{"n_layer": 9, "d_model": 256, "n_head": 6, "n_kv_head": 1, "head_dim": 32, "d_mlp": 1024, "vocab_size": 512, "activation": "gelu", "norm": "layernorm", "norm_place": "pre", "norm_eps": 1e-06, "positions": "learned", "qk_norm": false, "attn_scale": 0.177, "bias": "none", "tie_embeddings": true, "parallel_block": false, "init": "normal", "init_std_qkv": 0.0244, "init_std_o": 0.00575, "init_std_up": 0.0244, "init_std_down": 0.00575, "optimizer": "muon_variant", "lr": 0.0103, "beta1": 0.95, "weight_decay": 0.025, "lr_head": 0.00876, "grad_clip": 1.0, "warmup_steps": 200, "schedule": "cos", "final_lr_fraction": 0.0, "batch_tokens": 32768, "seq_len": 256, "doc_mask": true, "train_tokens": 208600000, "steps": 6366, "dataset": "wikipedia_en"}
MLP neurons of a small language model. Each row is named by its layer, matrix (down: output weights) and neuron, and shows model dimensions 0-255. Each number is 500 + 50 x the weight over its row's rms, rounded and kept within 0 to 999. Numbers have three digits each.
After each neuron's rows, "fires before" lists the tokens most often just after its 100 highest values on Wikipedia text that the model never trained on. A number after a token or word is its count.

L4.down618:491546417437575476553482515480495514380550522483528475521468566524400529476479491495533563537540337431556549540458497558539537509502611542507407493497439508439525539550507456460588544452488514539445507503502487542503534446458552509486556526520528515449541472501453479454457395472619437482458477476520419498478507523617518442510528430393491523405468415467414478534589533474449495483532505511534526440568544549557562463480459563540446495434434414475523504526425512439496465528463514562462453537516492471511471484434542519584451555439537468571598515511446503579464458541459404587590401387501605522385629470424523562465431491475524477473555535473482527575537486482529505550537444530480533553485488472541455533509519516518520534479458520438462476519464523481519552581641590
fires before: "p" 16, "d" 14, "v" 10, "j" 9, "st" 6, "t" 6

L5.down781:512543618495501479507505479491432513449463486521417461501524431510487475456489512593480456416538465459548422599482456474427523445535543488482593519474516480481558483408499507544606451505478450509451534518554563534425441540508540540457493528525442410444476484361495539442488463470506546600519465462625553543508620529515560528470529479454456489438454464486477517558541491511548475534567537428512513519506524585562543523488530516548529562534453588518432396451533544445421499458466474601480571357432488482529527581488468524465534564564523473623623491514508516587503503552458449456547495502592429428478549450452511496505378451455369448420581490460547553504574511578553474486490499510536575517515533549526504509471456452491554481513416451440462486467464450469571583482499443
fires before: "e" 16, "r" 9, "l" 8, "ain" 6, "ov" 6, "ur" 6

L5.down725:492470626544491415567535549556426531483527451483509493432417385477512567470566532397555552485462381471382526535551475580464489509514462518462473512477490539552478476438562428502545509500442497644516464497422528531431501485445458498505530485618507474480500601440524560450571521604528524480417447552467416441526493555392509400465465471485497556466459486520574450463526584512543533570477461558546545498587456489491467549527593516501491501456401570526511556524550545505537400442601521445458463547462557469464483465411425424560486542452483471438595599475555458579468468479493585493377452450497509407545560558472471519556464535575543515476504518495557421550469516443453445484548430520513459536542517510489518511511463516565509545549459488525456559499510526465552516534459488
fires before: "ut" 24, "et" 13, "ec" 10, "el" 7, "as" 7

L5.down782:536488375495456426492423517579519372555442458404546501534514365498573569457488531468466478518482548555473433436490471470543459501476544544507449500529524502443446600522501606444576452593531523499476497545457516537478492536515511417497544461495507504549505606518492536492514557539491521538417456495518601464521471513545502485495470426603540516507560500463505503468612477535475472540556529422534477475535436508502469401510508509451516541571476472570525461531447472557482402485480464460519456426547497520529586554535432486517443595477542455463504595533472433568442516562514492401564379463570520517382489565504554487449431538437496488494496481475482511499500558492556442448484478542503588558455461631444471564592405618476557462508467493379513507487500448598515542540405505
fires before: "u" 31, "uc" 17, "r" 8, "p" 4, " E" 4

L5.down662:541501513452554532499484573477530528389533458474479482509505386489485468475491459499484452437448466500464516500557477398475571529496492491502504430565310534471520437574456552496563433569488554508451433477474517564524440414501528542523616467472540471433435514473525562472553465427484510444445511506488459508504472461453511467521467597485505509518584430456493512565531441501490477539448555532524549568447524553576538613468527542619471494539474401568592499554549509584431438450513421522494542449517476510531503538477524463475516520486457515349527465522531399426557525472583471485468380579504509567528473488573536563526516487487481516491509587465568512500585545470504515547505574558573463452500451419468512535481598579527420518496498420492415583380547445459504603483519435
fires before: "ur" 23, "u" 13, "her" 9, "in" 7, "r" 7, " the" 6

L5.down694:505515498506450398448514450499554422486543493594416454521466420461495486493455466440486496577521496551585649492516511416488446487494479611523584430516661499453482446566467464562481465462522492555510430483526617517522410497465543467500561491518493521519449366492544463460524541440461483457504452562491559538563514489459524502541475510461495444510546556607532494496558498494473530488557540489502477585557470497475516534542472520524534461471470470478455527541532408430545505519440521532535533447578528512458484434517430491488460587477585581422456514431503463521474527565480506425497496539585440527395498465513556575427488547527606484482480459462477532524562470389477437480516541462443424504507513543309590470458550569609439543374527531466553518452532560552537472515477520
fires before: "st" 14, "v" 11, "d" 11, "m" 8, "om" 6, "." 6

L5.down1017:491614431581440580444441485415458501422498420542488487589536507446578545519521443503467476466506413385435514470468496506548544528442553502568549607437526425473412536453526410526505519523519408503535490523535514439598511478519530441551558441528506496511490503458565567534470473508434397536492571574513523483482509504493588436504460563540467494469501469499565530534489448548458466636486559528487535479475492505446537410469403432418520500602578517409506442506597543543523485545494509496445435467426539397504481533562523516450469538499542524495440479486459537526477586464518502455489485588581521569419420472449524482439597505526553373548534508524473586500522500500594504407537527567496512457542454472494487467537513521599516462589480522435416450436521560403565545475513474
fires before: "ember" 24, "r" 9, "i" 7, "ar" 7, "g" 7, "S" 6

L5.down611:503529475482503412560497498522409489575487474450570443470433471534408495439541557535470503560458535392517464454486491423474538491507523496459547486523469549579501516505489585558458507494492504456554518479505470549564413544449482523484456525554639557359576576458525488544564461526435471478436504476524538540476458525416442446433456553442489433548544489450559430534562513522539398496414481549474411543547562464463397543499550509479451503476540421462513518575515504409486513511651519472402504553531479511512407495517457588495546392533532465449515433558517455503551513514470529579549577475525512467496523517518494517493431469478503464469573536645472582533580525481562479455490500502547421463582502469510432386567476408526424564475520530516456545483471460484615545565578565
fires before: "am" 18, "\n\n" 17, "al" 10, " in" 7, "le" 6, "ut" 5

L5.down484:463479369572609514457493523470510440539512515499570530554421597549461560516483387456489484455586472443482474412533499448466614570510537503417485510540478490559441457459425477511474492507528447571548484471553531478519460414572513601484424510484487507614608541570539450456541489542496565448494606531479542555556485531521495492535454493557553479474470540497467574544485524558438421482573564512525458474424462379507509566478444505527600538426402616469578460507511567505448539519478455468458565455430551563413495391492525471491420453591444522489516452567510514463532441532483468534507528447559446579480469417530498510560502593430564598510433474508552598398477456393516459553449516507484472531514499464471572454467501494521531525496453458430516532516489495490487438470502497
fires before: "ue" 18, "o" 13, "all" 10, "u" 7, "ich" 6

L5.down897:486520465454506528541531461507483465479454500489437488488555511438472498449510542466547489474442482558548497417555506441577449576470488599480524421496467544491557547474533483498622570574507514491466480499417547514458474520530435559498443404525417499427431552511534487475437576429512504475462522425527629471567583445440471466559479544468499555569495566531489439467602433512596548567506477457539487436494452505608500464517467476483568479521439502554496423520467484460397533510570617468511445576480507486542548458419382424503515525459511462507522480442481441449533512533461451389558497515445471556450490463413597458476624489496532468521537451508530405493474542454477572625619529531605573506465495490399489493438526486487582513503539566557566518583528412562449489502486554
fires before: "t" 31, "|---|---" 8, "|---" 7, "ac" 5, "|" 5

L5.down148:540442468527494476463564589517570476425489442538510534383579453507503476414513558564480480441495442441493567542575467582453500419547468472421524602547508450496551534470403609465493473534528490396482506548516479520455451393469505522472494537497512520449522506501541434540430545558507511509483495482475473368524496532494526480434519506439475463511421540416642483508590489534504538541353527509523507541505495544564485469514410506540526526556581601530509499611546450506485575438547391507492507453456425463432430540507422493494549506560525408543493510548450486569398496544475485511495558460576560509466569545520467423609424576428451478548539542519518518504480483527484577452500522433562438537472530584443489533449478555446529605418542457525533444479534480449518498582508436
fires before: "et" 16, "o" 10, "el" 8, "um" 7, "ia" 6, "ian" 6